{
  "n_layer": 9,
  "d_model": 192,
  "n_head": 6,
  "n_kv_head": 6,
  "head_dim": 32,
  "d_mlp": 768,
  "vocab_size": 704,
  "activation": "gelu",
  "norm": "layernorm",
  "norm_place": "pre",
  "norm_eps": 1e-05,
  "positions": "rope",
  "rope_base": 10000.0,
  "rope_fraction": 0.25,
  "qk_norm": false,
  "attn_scale": 0.177,
  "bias": "none",
  "tie_embeddings": false,
  "parallel_block": true,
  "init": "uniform",
  "init_std_qkv": 0.0257,
  "init_std_o": 0.00607,
  "init_std_up": 0.0257,
  "init_std_down": 0.00303,
  "init_out_by_depth": true,
  "optimizer": "muon_variant",
  "lr": 0.00152,
  "lr_mult_o": 0.862,
  "beta1": 0.95,
  "lr_head": 0.00309,
  "grad_clip": 1.0,
  "warmup_steps": 200,
  "schedule": "wsd",
  "decay_fraction": 1.0,
  "decay_shape": "linear",
  "final_lr_fraction": 0.0,
  "batch_tokens": 8192,
  "seq_len": 384,
  "doc_mask": true,
  "train_tokens": 107600000,
  "steps": 13135,
  "dataset": "wikipedia_en"
}
MLP neurons of a small language model. Each row is named by its layer, matrix (up: input weights) and neuron, and shows model dimensions 0-191. Each number is 500 + 50 x the weight over its row's rms, rounded and kept within 0 to 999. Numbers have three digits each.
After each neuron's rows, "fires on" lists the tokens most often at its 100 highest values on Wikipedia text that the model never trained on. A number after a token or word is its count.

L6.up514:380505413591399452548509531338561394492530476511527499551433480519505446564562485561501508634494545537561446443490458441424555583430472485478444409561498569538507521478497503520541489502532463511499546554461535579384482522514549539487557497461507500437404508466551478387413565488499486430480542559491550432468427584528430535493520530508458507527436554383508505580567476409510405568475528475451529470484548526510549465445554490477493427417513422558516460520546494537530537548529482427499555525507551446518481541494515503468527525521545537579471542532559520537556524496457425449
fires on: "es" 36, "i" 13, "e" 9, "ab" 8, "im" 5, "ac" 4

L6.up431:396547568472437470505508504473514512421466484551520495549481563552495554489528531541409546417580433447484467613417470443626471430504518469551549496481430453520360549430373459485567452499519481395518518431588460522480492535540539535442584504530478432430533497502522548439487451538589526546525502541554528496457525490443457487473532487572505399469466476505488554555515568589472449528450460604434538466538490511598445529503489485510532584545600467549505583474408530481590500496565646485486477482459473529478524570425489494522472458560570508452478497479498447537467488457479511484
fires on: "i" 26, "o" 24, " for" 12, "ing" 8, "al" 6, "ree" 4

L6.up281:537569468468543588543467464525555497510564530522508471467458521601550467479492508491475502503431478523557517490460469530525549426537436477550539388484521521512592549400406529505533549509433507477480484510510403462418410493414528527527441546334490495531506509454476487609458501494483553470528463594540449446549511564414531519551413483514544506592484432520413472463515469514491529545423396524546472575551523533576510651506508390533510551541500452503569345450531475479491470601506473564456501506534504458554448418541460573528443528577489484464456495455444514562509505529489463491
fires on: "at" 13, "ic" 9, "um" 8, "y" 7, "us" 7, "R" 7

L6.up364:358555463562523589626550600461539472517560512555483560484455489389510388517488477427457505527539486491531404519453491529542452501468496504516477468551453431513413638499486453497482480469544475395582513434485437443481490508480501513584459513580492473633547497470553511498570535477598509513474453435550524508490532498514479528395438484553518533578492489478460466556483566407552528491525475548418520523437481425474479523499598483534428433501458514580554562535447569470399485520498421440500508555541564473450513496454485490505466462418467498555514568474432589463515506507432530586
fires on: "o" 34, ")\n" 26, " by" 18, "\n" 5

L6.up128:472535504624601537461477423451499549506433508501468501471600476427445479547553498481478522527580474556557519555495436549447399474541514481566531473486467498530488578504434571425480464522501491467545503460556506533482464483409484533470472473442462467440422527472569588493449608537520475439529415526525520488584419497451502411486594597554505570490506529508488500570507443493565444564448411417512444540540445470529521523486539550437418498450467444502585541576467440493546419569437497541492552484583524492510556440569453516458520555506464467436414609428558443568548532494435491604
fires on: "ri" 23, "ess" 19, "ec" 7, "act" 6, "ail" 6, "iv" 6

L6.up763:432465511528560540617497510440515490464557514555521541518495474532434447513469457550447556573433545494526570543445567441470474542459457431494511493498487452461507543464535474550410477545502558443493493434564514454413494456605518559503564403443641483365436613543498454503478517516497536429522548528513443453485492445564474526526460476391523542496475396482544471477516389489442560552553457542483490557513542511536472465445526474500477483430469464586552541409492559492396515503512492507558534501411568540591548510459420451542557471554499627477450528481484447575571459478484500600
fires on: "ing" 19, "er" 14, "ed" 12, "2" 6, "he" 5

L6.up54:448454544553524498563444441453494416506536461528486375565503373522562550476410396446536483576533537602593460446538470484435553574498481497512540423589602497470485523476456462424459511519497570515502475489431475486487504465518483451514445485513462542443554470466443463503515498499535518535486602456508416493531476567472516465483499453448482493487562465460487483509406547487537602525568496485534580573519504485383519464560483560479581521496511400553497418422504461600563508442434557581501532580511478522542396496479521506490492554525489553525547525516537577549370539498405438592
fires on: "un" 20, "u" 15, "o" 15, "g" 11, "old" 10, "on" 6

L6.up351:496534504486521542453570575521573546471506495471488542450481519511464429596505522568500467416557497410489452602502406482483527421546438522572429497440557520540504458540494624534421485493574493441466440506464505474504507492513426505437512512503518473475529545466510512472523418429587515456581523524543529484516571506481478605507500526416543418501672513497514421479535557566486492501424530473435449502474407505379584456484537343546530536528617556552458531543480435516409470525478525481552541515542553517506465543543553539476562477484522403497525523406416515509476493424436467530
fires on: "os" 28, "ed" 18, "ov" 13, "ond" 9, "ich" 7, "art" 7

L6.up234:455472446496528475507485438446508492469471482632534425484582486531431524503575498400585507584560451480523574520522472404519499441524425434463437524483495474532486489482526543497502534515419525402483471456425468484525473519541537352572528479478429569545454468488480526517534583490607546599561510537554373499583423611519445524544451409562455467495502482506456489574441543494472453511446508579525512599514474473531525485543505486482536477485567467548528607418424511531468569571470490586447489532455442476510468417455466534469503526451454546473478506392509482546513458542488520633
fires on: " h" 32, "o" 29, "u" 13, "i" 9, "ri" 5

L6.up216:508457607503534534515494458555460509535450448472475535493496522572533503528454490523380557534538508482528475488568518464554536452442511449485389457424474693584437541483477472481468571524514523415444535496562544465525508562560445453604485517479460507475453370465474487524543442496478517476479469516582469467398501411541444505447532587489427576523551522429451506530516446494416570516516522468495513504583510408568437614507458494581457478569465488511602595378507507495597530532455432459514506482502590420526527487515577485482529562492500427429471514535493529489511501491447483567
fires on: "0" 20, "r" 17, "ig" 8, "iv" 8, "all" 7, "er" 6

L5.up453:501492451580563598573529404434550553522547567541468466513447490560459487568570432644475517470508496491510450536537442489458437452528528514480473580448346572505464406485573541536587537592527514512485619473538511482542489490475499453493545456503526543542503497502479465440500390424492534512438503498511569509451500424560525552384455573438551512554572432485403504375538472521508444505576518526536482395468467513425469496554460565561397534509558468446493519513458464619527561473466446465504478498483483474490497386493500539488584510524515450506478586493479457482494527491506557536
fires on: "0" 27, "od" 11, "r" 11, "x" 7, "a" 7, "qu" 4

L6.up571:590461569422461507533440453461468434551560621545450478487463554608496586569497511429421358522526535501509418532561477545498491455501577570396452506504533562594453486427469458455513448427516554497556579420543483441569568464453425497493523523492569397467583520477537591497564488504526496464461470457435510507531486494417466442502472554450482490404539388588474430480547465543507539590532446514441568474516538541478505553492541459474547487417458484569518499461532518546545468459514534550500561561537484504457521496512580435416514602417518444543513552523505535500541533447497458507
fires on: " N" 11, "re" 11, "n" 11, "2" 8, "in" 7, "an" 6

L6.up708:455462563473522411498509545538567448597515423532471556498491391554482509507449484474479530588471620475544422529580565545441474492446484447598508486489457496587508490520447505567582531522468536486459494538528486501505574454499411441472547511432566412541541529476475533510503531539537588498574455373434446436560504524512438479499542535565488474407438525479533412579453572490455482516523463479478481422416470539530447491450492474427481494540448567509611419560527420427482522560455567459477444470570463556502553499511514578485564578536546483369508509585440439462448517461549537521
fires on: " C" 61, "c" 14, "g" 6, " c" 6

L5.up39:541534569517586472469436433538517396493453513448453490515565556465572462464443548509480538551485506416431544574512458434505478523537526541581481444475534441446530440498508426510542540544487504476482507501620517449515517623486471435575433482525484481535531496459542460489441487549422598496549527502530505362545528435570512352499484507503486541522597547458540522487575504548519526549469533517436465563473413557502406604455464493528389540429537652524557504430453508536519546554475424492524520427502502432524501532453488406461530502557499472513484481448565516541469570458524383515
fires on: "0" 65, "r" 6, "ra" 5, "g" 4

L6.up253:419536550542391519455518443492485434448471445518526539438498501524500493516432491473482435578541460479540476507547523535561551474457582439519513548501538455571608519491516423499585435482493518380527530569502567561512467472474453535480524492493448498474550505515536515493539468534477569412541389538551471469583534502558551576518499482506475572473543488474335485580459530444549453496474437523525543628532406500541557410531597514393448469497474550467520469452516520446511530538480475521524431386494564489508406452543538477532502444632407496424491425550448489473515555550420568511
fires on: "c" 47, "th" 11, "p" 7, " c" 6, "sh" 6, "ac" 6

L5.up131:513455422504536535492465430477528525582514535535515423433378595520497547513576510481531484532371529472600428498546518478525406394544471564545465483553455554541509496449518548514452536516554490571588543535393464528479455396448438505542465451497412479568463479473495528560482548529530589390471571556526440555499484472492515484525448541522469509538573529538499390540614425489511459497462434453534563531543565511509557471430534503527488392438484530499556378446546494483543529533479432485530521586421491457528480460512502544511536550471474542493470429499557472516445473490574392406
fires on: "ec" 26, "ic" 14, "S" 14, "us" 7, "at" 5

L5.up440:381462472498514513559427438460486509505519481460557589492523491456455462529522439529378555480578561502532517497477437509571539488367451552523547472486539511488424499527470505566470512495547463435533445436582417606452557504540533512454496552613425488439466415511478572465567506432481448539537585535447455430527562491516490530447457587547469550480473467495460577534509518583503479454521436522466529576567483503411529522465601455440521461530576555575520510392461599526454533522534571381600512494566484567513444430493532578459530434495447518501450485493514465477584473475453513452
fires on: " M" 41, "t" 26, "v" 7, "ant" 5, "ran" 5, " m" 5

L5.up213:540448482545481570439530497525539512449381534539491541446553535513529472564485520532418512471535561417447459462482483469512629460573523446503492497530506538468421462556562545527406483477453472614486434465499400465515535447585605447505604509437548426531473514517555477497572498583559583477536526529536495528466509462486520540503609561489481561477388504576543484500526537470561502470379523508548458393505596431539514552464544500537470426429510566454436479449538601488484507526541488512551533501520510556480458481389476523452427461464428492513441589466420457517542411556560540533
fires on: "id" 16, "ul" 12, "ic" 10, "ear" 10, " of" 6, "p" 4

L5.up537:468474402460552561505441472385551529504493509507400495472446608492538504461474445486464526507441404494462504433547620524474502559548609536545517414529454480435495483528524503541463396484439542537477547474398519569544439590435546458587475585483442499556446521516560517596572487530487534477454513453563552478567495549454542586511499406380497492599541448469487498502475388532507533512429472560507428562454520449500469578450563454523509488486527497487506538471496520454539499507411479489562559569428500490492537499466456464493386517556492420501464503445501581554480544578472508614
fires on: "m" 17, "if" 14, "r" 14, "v" 11, "ry" 8, "f" 7

L6.up746:426568455583595503506537436488446533620529472423525548439555526528538523569601516505435585495482469543530443500448466490564478545457612499621460554450421454521478519573505555556529534429485467487486439489583511500475407494478463466530572540609546538450484541417490421492495457580498474474443441490418532532471455440558479581459485496544475481505439560502485476543495502463476508434488533593455462468528457510470497573538492577548495546545562481497457483479522412531526423558533458450556440504526469458453525462508478450523478409515532418534466429435488383552549525623453618563
fires on: " M" 19, "l" 16, " m" 9, "M" 7, "c" 7, " pl" 6

L6.up436:489589590535502524520531498555495505550490446493440506453371472588563524542437567537469520448551478495525498385518485538530470514520506525459482497556463522499440461519412427530461497404522560627481459517516531454468614520558467373599454511471560502473518539519469513387473533424442501532536487499479464497574464518519516408530619510528480540493466447554472485517491515432494582617480550500484535492433473474445552554500558502511524460559513427464523572566538501560512497504466587470500522422486400512531508531477510460495387446459498498480485532308587569455427565451506539501
fires on: "re" 38, "it" 13, "s" 10, "i" 8, "l" 8, "a" 6

L5.up655:469531429537579425387512461384508474502456429538550494503461654475474484543549559483378498473445382449458515484480462574590521396461579535575549525500569454477491550443487490561511457498457544576526498543500466529560459461532573491533564422525487476514373482432391496440513545514493451561515454542505471526503479525458514545523589443520540485564544552498552552442535495521576476529475482444463528496429464513470473514447540518511567412465486472615479505525518559503514421565485485597566479534533483481526526466493447544461414421491422522472553456535570556562540508473389444546
fires on: "m" 17, "at" 14, "ut" 11, "f" 9, "all" 8

L6.up693:472500502468570583458544425438542485459471451527567554458520569421429617463508493487478453475500509427473487528533513483521494519473487541450489412538480441534508544428425444558489580513603547502521467512596528617485615438460503546516614454434511480536530490409525457446538481493495620405558549420593561487465495545488483583500473500433501413490547538381522420465470578462455525488499522549512519498549539509502488519484552520591517490599518531473591528497462480460410489483453453509496412506513480445522480471529471478393457537573530434446392489534567442492481458414524579445
fires on: "c" 34, "i" 14, "en" 8, "ew" 5, "e" 5, "ab" 4

L6.up458:459448456514516473500494478414538498579527508623512539449515621437444527559439552602511467487601405443475492531488486481507596540461528463503489524410515563448471470448504445465457455494590572369533465533485413472488506466591549473546475453463512513505548538480498468426478316608469565491527512409571556526468483450457584559545490560479518479471486463487522495492446539598448530479434464509548489488459475438563420476457521535502454509501450546412531545578547489533435507464524536464484460463502503436531520572520631470570500472524601541556507523515539510505422537455537431454
fires on: "os" 19, "ar" 11, "c" 9, "em" 9, "e" 9

L6.up668:522489485503453534463509487535542585522507465571462612548507579503419413481443477427412547513506485576552553458475615531558416509496506515580497490485458427516449424459440537500442444506581534476538576441566408489547449429502509530537501528540452569509554594481469523456443557479490449473412475480437559483526510592617507535513475541532536428502495447423504527499552430554469463540573566533468448519467503475533518423493646427404551425493519503484530531462459552542489496445437528591520615462483558441508522462506512508396482421543564515471452389535509467576498507466507455449
fires on: "h" 56, "t" 6, " m" 5, "at" 4

L5.up610:460478482550480474533528442557468538476412531547580494454431550471556578456528464486457550494492511553516502580530485428517498501499477588507460477532459517522468459419457411604566489516534458500473385493450493537507485565535476498395492466592420456514457492448520504474525557497451489560422483541486518427548513492535495541518487434515465545528521515458432558513507559507560587538594386488487538569437465530504560452454503555444575438426575585556409487577411428569517541623468561546482475530502557520431578473515477423382391471469449540456469468485641506531509532445550478467
fires on: "ed" 48, "hed" 18, "in" 7, "ated" 7, "c" 5, "ire" 5

L6.up51:534515557521483416549483433462568561517533506493494448581528510500564566530469503531435485528513474488544474474528566481580498463379419513392476571532502595502555494421439445467489600574540497495592498447451558551465525430409528454510472502410527426466611586574521565548494454492460474462451537500495419482456547526539495454546496513535588511528577537538440485532480528516506363486479481408502471430409511514486433424525588505505476407580513487494504429521539402498500477505517480424513481530453416525532484472534540461537508440352461493494579437425516559586559492500506540564
fires on: "y" 13, "le" 10, " re" 8, "ir" 7, "ot" 6, "fer" 6

L6.up597:492556560444491463623540450469428482497515393437513526360458548470544592431501548496484525542525553547562567483535466583512476481505444551521503464577500467460493553437516460501440420485427451545543570503541426446553568548521546487441476496525537399522506503463482461495520465473440530429549562509462501447492431540432576573489458416525474514477516470397500428503511388547473509659528490601437463501569551567466497395502474496418440569459533553512535568532470572559435475436443443545480539446504516605496431461529483558502555520501494422535529505461548523565507517576494473513
fires on: "in" 29, "t" 16, "er" 13, "g" 10, "l" 9

L6.up288:516509527531528490544493550502574448548503473538516501435523610527543514494431493563468562581532599527440492515442518453558522462467535316464517468492531497597515438527503474542516516499506565487598440364514447526522518499475555550497556469525489503493637448471521527481529509537490525554568574439569442478521479468349406438476455430505406425415544472473484495501455459456485541540540437565408508420532474524450526455469508505485477526538625493504493500388567509558502497554563497531498534485508505547415426552571516536482567482494364522502545585477532490469464425553523524529
fires on: "le" 40, "ra" 17, "y" 10, " m" 10, "m" 5, "c" 5

L5.up90:471588515562481504480501473448556545395463491480478499437483488519489578508564496467532452506543444503527483501541401451513523456436409505475543519415388495463519476530553517503521477493507501485511489475462520453500498530507521577523535624405527508535464399447507468520443572479485424578562537530594420521572478511484476465551473440522488419467631548571509503438459488534485494510400543558426437557534562457444503465609516425542624530433481429371442495415511408448537541545511492497475541553522435435594559587503533456523519518444590550522424548484528522494509447549467571562
fires on: "ar" 19, "e" 19, "u" 13, "ime" 7, "o" 7

L5.up584:478617468535471490496469520416501460537493483564494507548481463583493578474447471401473534536573558526592399508469488521423543437572500430526510353518522459470409534479494548475486443541529482528496570430573473511419459485443512583546460547547496392457536466464532476530562531461473448540467514485622514568531467492426478587495496503503492489376468498488525466484505561500472482677494479478533430483472493441573556523455536457296452506531536482508446504540505491468441578520585548558478506545546526479466513477557456513471542514435561490476519518432566539455503534547518460432
fires on: "an" 17, " comp" 16, "ast" 13, "est" 11, "p" 6

L5.up358:412483559532456411498427508486565468535431489465494472484478486545466575546551510460512434573416479539563506479620516482506560553535431471473481545566442546436513492497383449526605425424560492567583510555410472488561502548451599450483415498552471459439568498502545553536499601499604404583576473492513513465446535487523594508522477535550489402518532511374539531485447518441454550413529485506530477507551535478517487436544504517407417526577601558486461493520514513511506480491573467462406454515505419477543518485509543498508553468579448530457498586451445388513490515509525466475
fires on: "t" 22, "m" 19, "c" 15, "ri" 10, "ac" 10, "g" 8

L6.up524:602411423423481505553511462490599386518429472476382531389507525508405511469437460472580502465445483492512438468483582559503525577470544578494536517477517510510480598532446396568531462521588423540408498499571527553502588549493466461486558525420486520495478513561514521474531533500385411497486558567464440531467522487520585470464470488512531547481465579511513499456576575473395517608510516501470537497532454569489523551560575494370584420534458505491532499496505501517471454480513458437444490490559460453454561501513465528548448499513553527572570516410550498486432479406517494440
fires on: "s" 24, "e" 14, "a" 10, "j" 9, "h" 5

L6.up730:503450403493615519474482500404471576424455433449548559376548469402522487519481497557460539518600402479493492506462411434441415498584527515398522627503530532582541480537488519532498478467519481512487495466542437516607478516421573537500470451590529509482486458398462539517518515449602506546589449526462537501462476432433482517504532460493455543488457483535409532509443502534500548587458426532447474502502452391552563550509487470452454477501517464534645500541507446528522540504477472583473461514567521502571542516550522505497493517529500481434471453461588466540537544539500375602
fires on: " " 37, "ri" 21, " of" 11, "ill" 6, "t" 6, "iv" 4

L5.up242:540536547492454527559406580417518422592458499504484462599541558506515533415523549564500534569473500498505488489529446449487483482557522518395375538518455518528448584528380442530484481415531465484544454469512477480423558456507567490516552433517518513510534477458484521553463518506531473490615492487506513482451533494572593470322485437471428507455535479453432496507470464581543560494645499576517545468441475508533443482565504490581515564534539470527527528488570540490521568478556463526396474418536511558439538456586587482457467391587457525449462512510495474488552504488493553399
fires on: "m" 30, "om" 19, "b" 9, "c" 5, "l" 5, "-" 4

L6.up523:476503603530485477440497463493513495449440506558513426494483546506457518452401547533483513433552456506634385468539516538465491531440520514426620513443477591573454541538478439486431458518590543502465527419497500528444491460470564523491526475561617477422484523518447465507552554538451579497489488562559422551503511516504440488499426536405509439517551486543493546523494530485546483495500505489378490562518477448501468533469521491471538570544523527547586469400557576540626467529495470594486411471579521454532516470518441446503421533498586468488381461552574516660458484524543463518
fires on: "ar" 21, "b" 13, "i" 10, "ro" 9, "ail" 7, " Re" 6

L6.up341:411528467448472495458513454563547458511523486484489526489412495550437636495510437466473532496447573526525551536567449490470444482477524520448506437449557477442488354524526520559557501498449494514485537463577527540483521451503539555536533486486405483497420528530533506506528484556462534434488542521408526548560492514466506537542503574507587556490487506450536444626488584491433438530521513502330549491397397551542550436522517509395514443592489505494577369535663486551445493521572527499558397481554544515526498459512521409462533498482538453446498424491529452530460493461452465509
fires on: "c" 27, " c" 9, "oin" 7, "w" 7, "ust" 6, " rec" 6

L6.up151:468484506444554566584513504540464532446494491489546475495398584653479554531432519445488474518569519492482477455514463574482551514514539422419471499512506543510523541580453440485457533519585445480550510488465568497491493588515449537400494431582520579491442506431524481433565528482501581463460518501447547471520546497477527401544522532520458328444552510516487426499460522417611471521571434538428477554483506550431493524590485560483479410413431480507542468449515655511520516482557473616440504519554424515541448445508506494477530418518587478542526508559513462541481473548554459451
fires on: "ct" 21, "ug" 16, "in" 9, "ce" 8, "re" 6

L5.up271:619450530515522594556495499540599479469444469422467560384438469522493615410572463531483521561484546523512490468577484538427547562505458484498416592451425630566445467436513552587504574529478503537490518487517476412506566542401445497475520515507508506499498547473508487512398514548473512452540474428545528471533501538508547527455575536488473598476423574544503552599533560444461464534411515545418461521543559532421504475437481435454539436479530545485505497469540589477451501368440529510446482534446540538422523467484558458470537557469538478510493539398498466461435439564508476558
fires on: "l" 30, "ent" 15, "p" 11, "in" 6, "ear" 5, "port" 5

L6.up108:483533524548491431464542532521546472611525510461467479378486465530491449609461507493401521546468498451551534483514523550527439421505457563537501520389425459467439445515503474495539479542452517555466504518447437515471494488502516457441517566421460448532505464534546475593505400519454509631574455494401517483597518522499483447503589446562466504444589519480503494590471528556542438529387562587523482443464608426535427537506549511454452413456519533523452561472459457577482513474405436552444576548573482563484499519544512492549502535534495515452505503458442458615619479557473499426
fires on: "g" 27, "p" 14, "t" 10, "w" 9, "f" 6, "ust" 5

L6.up731:593513501445474550403521466534506423457486554579519484466508529675526491524511468483461486535464526514528516501491539557457497456498448594496541584527489513492426470484446528554560403529528487542477426523537440479527455499490461536409592575581475513640490520543485519407530467501416572551436517442468549501538587467535462564408464391548546414479525436469467580507488501487416509563429591498528475486554512438537409578488422457400545555517533556351464441493427527557551520483515557494513566450555466500479441548445500509448497471507562483501502466451488471566450448488492459483
fires on: "p" 18, "ar" 14, "ant" 13, "f" 8, "h" 7, "ed" 6

L6.up23:443477528499542430488566381539512475475506453513521635501478442563544411527541557511458510535513528484535479516534612523415501518424513510482355579488459492528469478478495419603475502537558454485509534466490569538579493570576473471506462510494533489474457537444524522481527490433459500572517465570616456440471535472558543490512440546474542534431512543564429378536542447497490501521538438521560510508511483608412590535499528424479548448545448502455446475531476638538478493506465510459583439573496529508511411588481497494425432491462579491514440480465516376407566487490435549465
fires on: " M" 77, " m" 7

L6.up382:549504475521460373472529530485503511524549493516468411511603481595590390552470506583510514459373452463526519568497463526498482500473407531591467542508475527533497463501508478493507498453492476406407540484471462488442478531474483482543455518443466576406472406556505466550446479408478529510573440509498526508449549472455551526465478511459497471425612522545506542424521576558550508611524520517527480631584545497356525592490492485533559553435467502578418545551493460488424387530467551475526485469541510498520445487492534489584545485460448535550430506516517443526503556598479583574
fires on: "ar" 15, "l" 14, "ond" 9, "ov" 8, "iss" 8, "ep" 8

L5.up675:472496483467551502537463538489517436547564497514589529533495499549544555495510361459454532461423487454565538464507546404377630449384454473481530463532517471485464596448422458481519471489512491514506471428579491530445483458435502480520545482536477522577437542499536577518444473497507443588527495473435562441476422510552512493614519542501506559468440426443572560528532502569494553578508427548438414467497466516524440509532556518478479455400528562445585578519468530491425551509491552459534511475514569554508445466406502555465423493383379588578533516556495467567487550471507521540
fires on: "ing" 43, " off" 19, "ed" 9, "l" 9, "w" 7, "t" 4

L6.up204:534534596548494439497462499432474529506566485524522501453456470570472539461472492461496553590482558466569550473521412480465505427444509551455514598555464456517529490550434427458493465551548516502555581398451503478414430558428659552453504486544460433459481548452411448501551537523461542531541512581429491533514478545537503507491576474479478532524501444484384474624508543472571505543429451488461527625520538541481509544471531563459516476487578478541588437552547397544530497406466516509444418424506491509518412540538445506468638508544457563475506408461493415471535481484486547511
fires on: "re" 12, "w" 11, "th" 9, "ac" 9, "===" 7, "g" 6

L5.up31:478533556519523441467548487452532543486416558439540484508442548473456559520584439550524518396505444525497513502440542408563558473472503574360496545571431381517444535540527481472428522524485470507546444483394450546481462570534466516481490428500472413477499439440491493516483456465577483449572465518542440474471545504471519537525510497584431530564554524470543489549564484415446505460470372627460458482471509521561567486551533471549497510496613464557489452524435536410533537568518508548502545521511477616512496524463452409564443500459525558420528528390469466489547587570535582429
fires on: "in" 29, "y" 14, "i" 11, "ing" 9, "c" 6, "er" 5

L6.up647:567420506488487456527615494606520523562430487398498429485494501503510440504497425470524498525464524498482435556517523448449466435492489601490503504538424511490549412468493452537480381529454476535540480444451492526487533554511575530456557547512510427560528464512489524483586488440520450520540412503494561516508554471492453545478450464449525559478513529521379489453470477504571477464439394435558489428523679586472412548496447545465501468563528479547567490373558449468554500580605422566468481475553466466492525521545501461427545550589529515537479375494455554558549475487570546473
fires on: "m" 44, "y" 16, "us" 16, "g" 8, "z" 4

L6.up752:529528496465489533527479526538517545485577466507484462423478433528440527489421522512492529574473494525513513533512496444501519424512561469496460505556590489463587528611365493451442457505477455512537453460540507512570469539478519408556600481454546457566541487414554462444445494405467440565421516462524507520539444520500593614471476513490487491506467408469504539473433416565542567505607503490464430553522512544572560420533475525404535429398533388486571476575508585554466405536459536420521519550569482481541469523516521545392525483378551500497423453563442552509527541572497489520
fires on: "g" 21, " be" 19, "ong" 8, "il" 8, "at" 5

L5.up463:529476529473496494442566512415574502575425474479499387504413517577491536546437517435443515474493499517508523439512504522439515477495357434510483473549497556511440513487520573523456541489477572475594537537546517518510428465470482503477459451395438485443531521444550471440378502497616463523489556471415365616482561564529489510548513482404545438507581592552475430459423619540453478413500485471516570474536520561475477531558541502471598466541612511526517499513469555508580463489490439493514509497499514474413460487568551425465522436491518562479543484547443578520443524525550570561
fires on: "y" 22, "ot" 17, "." 11, "on" 9, "ey" 7, "st" 7

L5.up765:582483516525442532498469455473479532570467473513297479525530556613473467504493521488436494498537488489403560447381523445521501465575472434502504465476454463496461540553470488516486483559519470508458625457524511463447572454500485505585520464601492412500523488504479429469503522495484463464441475520498529523516484441530480430480496525509530503394569476490557431446573552480507492610550518398372428494456462469437528546475572623429533519565571491437563554519503511506434469544535465550482590568557499542503500513591539467539555428575553410532521502503583554483500425468560567522
fires on: "at" 18, "ph" 11, "ed" 11, "es" 10, "h" 6

L6.up312:644447535493462480456472500408476511488515442459570464421471604415498389489535520487427518470490621563473534479446430511560490492480522514532513469469584474530550528485561465448537585470502394484510511492523468544441534503462486437504567560508599373520511521583454499488449462491556523581490520578501547513572534495534499451533510558496549469476488487527483541570462423553483439460545457484577560408580495442490495519496574508492477614488486511494573501519532521544465520441579429375546487556406513536484451554519522324449557436505473447545434507493496428539431515435490495485
fires on: "ab" 32, "ib" 9, "z" 8, "s" 7, "ant" 7, "u" 5

L6.up592:528412472438478465510511546512434518508526420511613357444556451400569464540555415488481493577514542474517491425548461468478611506394461564472442527555500495468507465486519452548544597457513512435581543485587507523553468473540586535486463551524561572448489509468474496457508442500460520549469500508558482500486475633455555550524454478455471530555387459531623536479510568416525406524520598532483509470574455451504484468314496455481478562544500490552510485519497524459500566585553459431432468406488455442548497517537521476438490433541538565508452510509549480532507529514501484547
fires on: "es" 42, "ab" 9, "ers" 7, "op" 6, "p" 6, " ex" 6

L6.up229:554588565481488589493553523606521550420531502521479453588477537555544433454427542562433525512512418513456415522513412509478417529520484541503512573523487459568484548384400410568570493478530543421508478618553457446584442486525489504482527532496537496547437485548481510472414474498504427491531439522573471513496573468538536531497447524379436485434492497548514542532542524456573452560450494591446565505536528471429438514577466579519481492445518480405435445602409487523481499529507520661512448493515517505483520525421492510529486559475526462444554412457555454515451497484518428448
fires on: "ing" 25, "ad" 16, "ch" 11, "i" 7, "out" 6, "el" 5

L5.up721:498413433521497455535572469618553504556383502411456461513550497501529455614458526426544520487539489549511531530503466537501496549460438530539528467530490639502492448573491487550514546617530557531477516511520457394443521482536486451576528507524612471479415540506455486514476535427530454592444495512471565612506589523490512512498438572453548552538469397413443440433532509459438556457472483505548513440542505484542501443494564506427412450468473453498450429494371548468527514540461406421512550532535452506583468569528513452454545530579528381550524458542540497501530455520509476547
fires on: "e" 18, "us" 16, " A" 11, "y" 6, "k" 5, "d" 5

L5.up43:565589501572483497503524439591504416467538459476474463402556564541529488517364471494392539477524453542562617522541449521427452437505507627489508567475461466517437504417488483409460396443571420506396564470566516509451488491553375465547543553441507527382490485515563483537490561457467535586583554451441529537524492502492502418457500501520612563514519532523391463543591452595520486589478486525592464493543532554439519486549448476510452469508547428505476495499428526467506524499501500520539475449607536554524456501477502517497457497519526473453543480467503440463457531483564492451
fires on: "iss" 14, "c" 12, "ain" 11, "ill" 9, "l" 7, "id" 6

L6.up755:647477447551506504542467482493507474428559486448597500464616507450525380457357460412513427518547572548551440423464596505386459505520482512499571459545519411477477438523444437452437426533552482429526490505542487495504498557534485437532477461487471547461431496519497530518530475460499419516399469478556562538487636481491527520483476495403535499500469466513481492509496521576482453550602437545496509498459531545449510458520500462477480549408517467474541537577565489566500509496448547560531511595497623457474448491502481448456445528458541491592487563498490498580527558416589471593
fires on: "are" 27, "he" 19, "g" 12, "le" 9, "ong" 8, " le" 4

L5.up591:372555551506557515433516559494517567512474482420481539548472489532470532573488483424463583431541514448418478471481493628496375444456538547495510506498474573544361535442462513548528510572549544560523547441514540521454483581441530523482504447545590455496366504450500462493455501488501439564516534540546450542363472559484504549461515496437501453552533497546473474549548516495488433548414441583466495507496470492509530615454565557498485487578476586517528472484514584531444488448519496467467515492471374488505388487478496376394494523483517535515456502515472556619504583480485499537
fires on: "m" 16, "R" 12, "i" 10, "ail" 9, "e" 9

L6.up677:472386477473508516514440478581441423513504466506489522538481490461498418541467420565454487427481496523518533500568525469532494492490472548569462469510446536505448535501442466436443516477492445415476501467698489502528454503514506414532459556538581549532489463440459539437386432553459445542502530544462489546506536518546603640487525445470461406507453437470494515585527482625501535511517403595547535543528473556480501516520596506558509452633463476535535485532517537529453486543502515567583437467557416474472526533386509462501540506451546465566466510492406386506484499514487595505
fires on: " l" 39, " L" 32, " m" 4, " M" 4, " Le" 4

L6.up658:506552555558411539416433446395429474475509463479516462573458560530530518554548488494485478581433467554553484513438450523503656504562447498467502545473628546455467540407506515477511616507451428472609489462443434512467450508452399557518528510591432485462478552499548537525528465441526523552534592496518496486526526509524563512487561545531465499453513577426545540395462583519527536581471500523529506475455493483505578499469491546494500458517475622509435403376538469446542542511533453487452505502484439518454528481501391415602470522498550465475571444463496553452518567401516527478
fires on: "p" 31, "it" 26, "et" 13, "uc" 9, " comp" 5, "ep" 4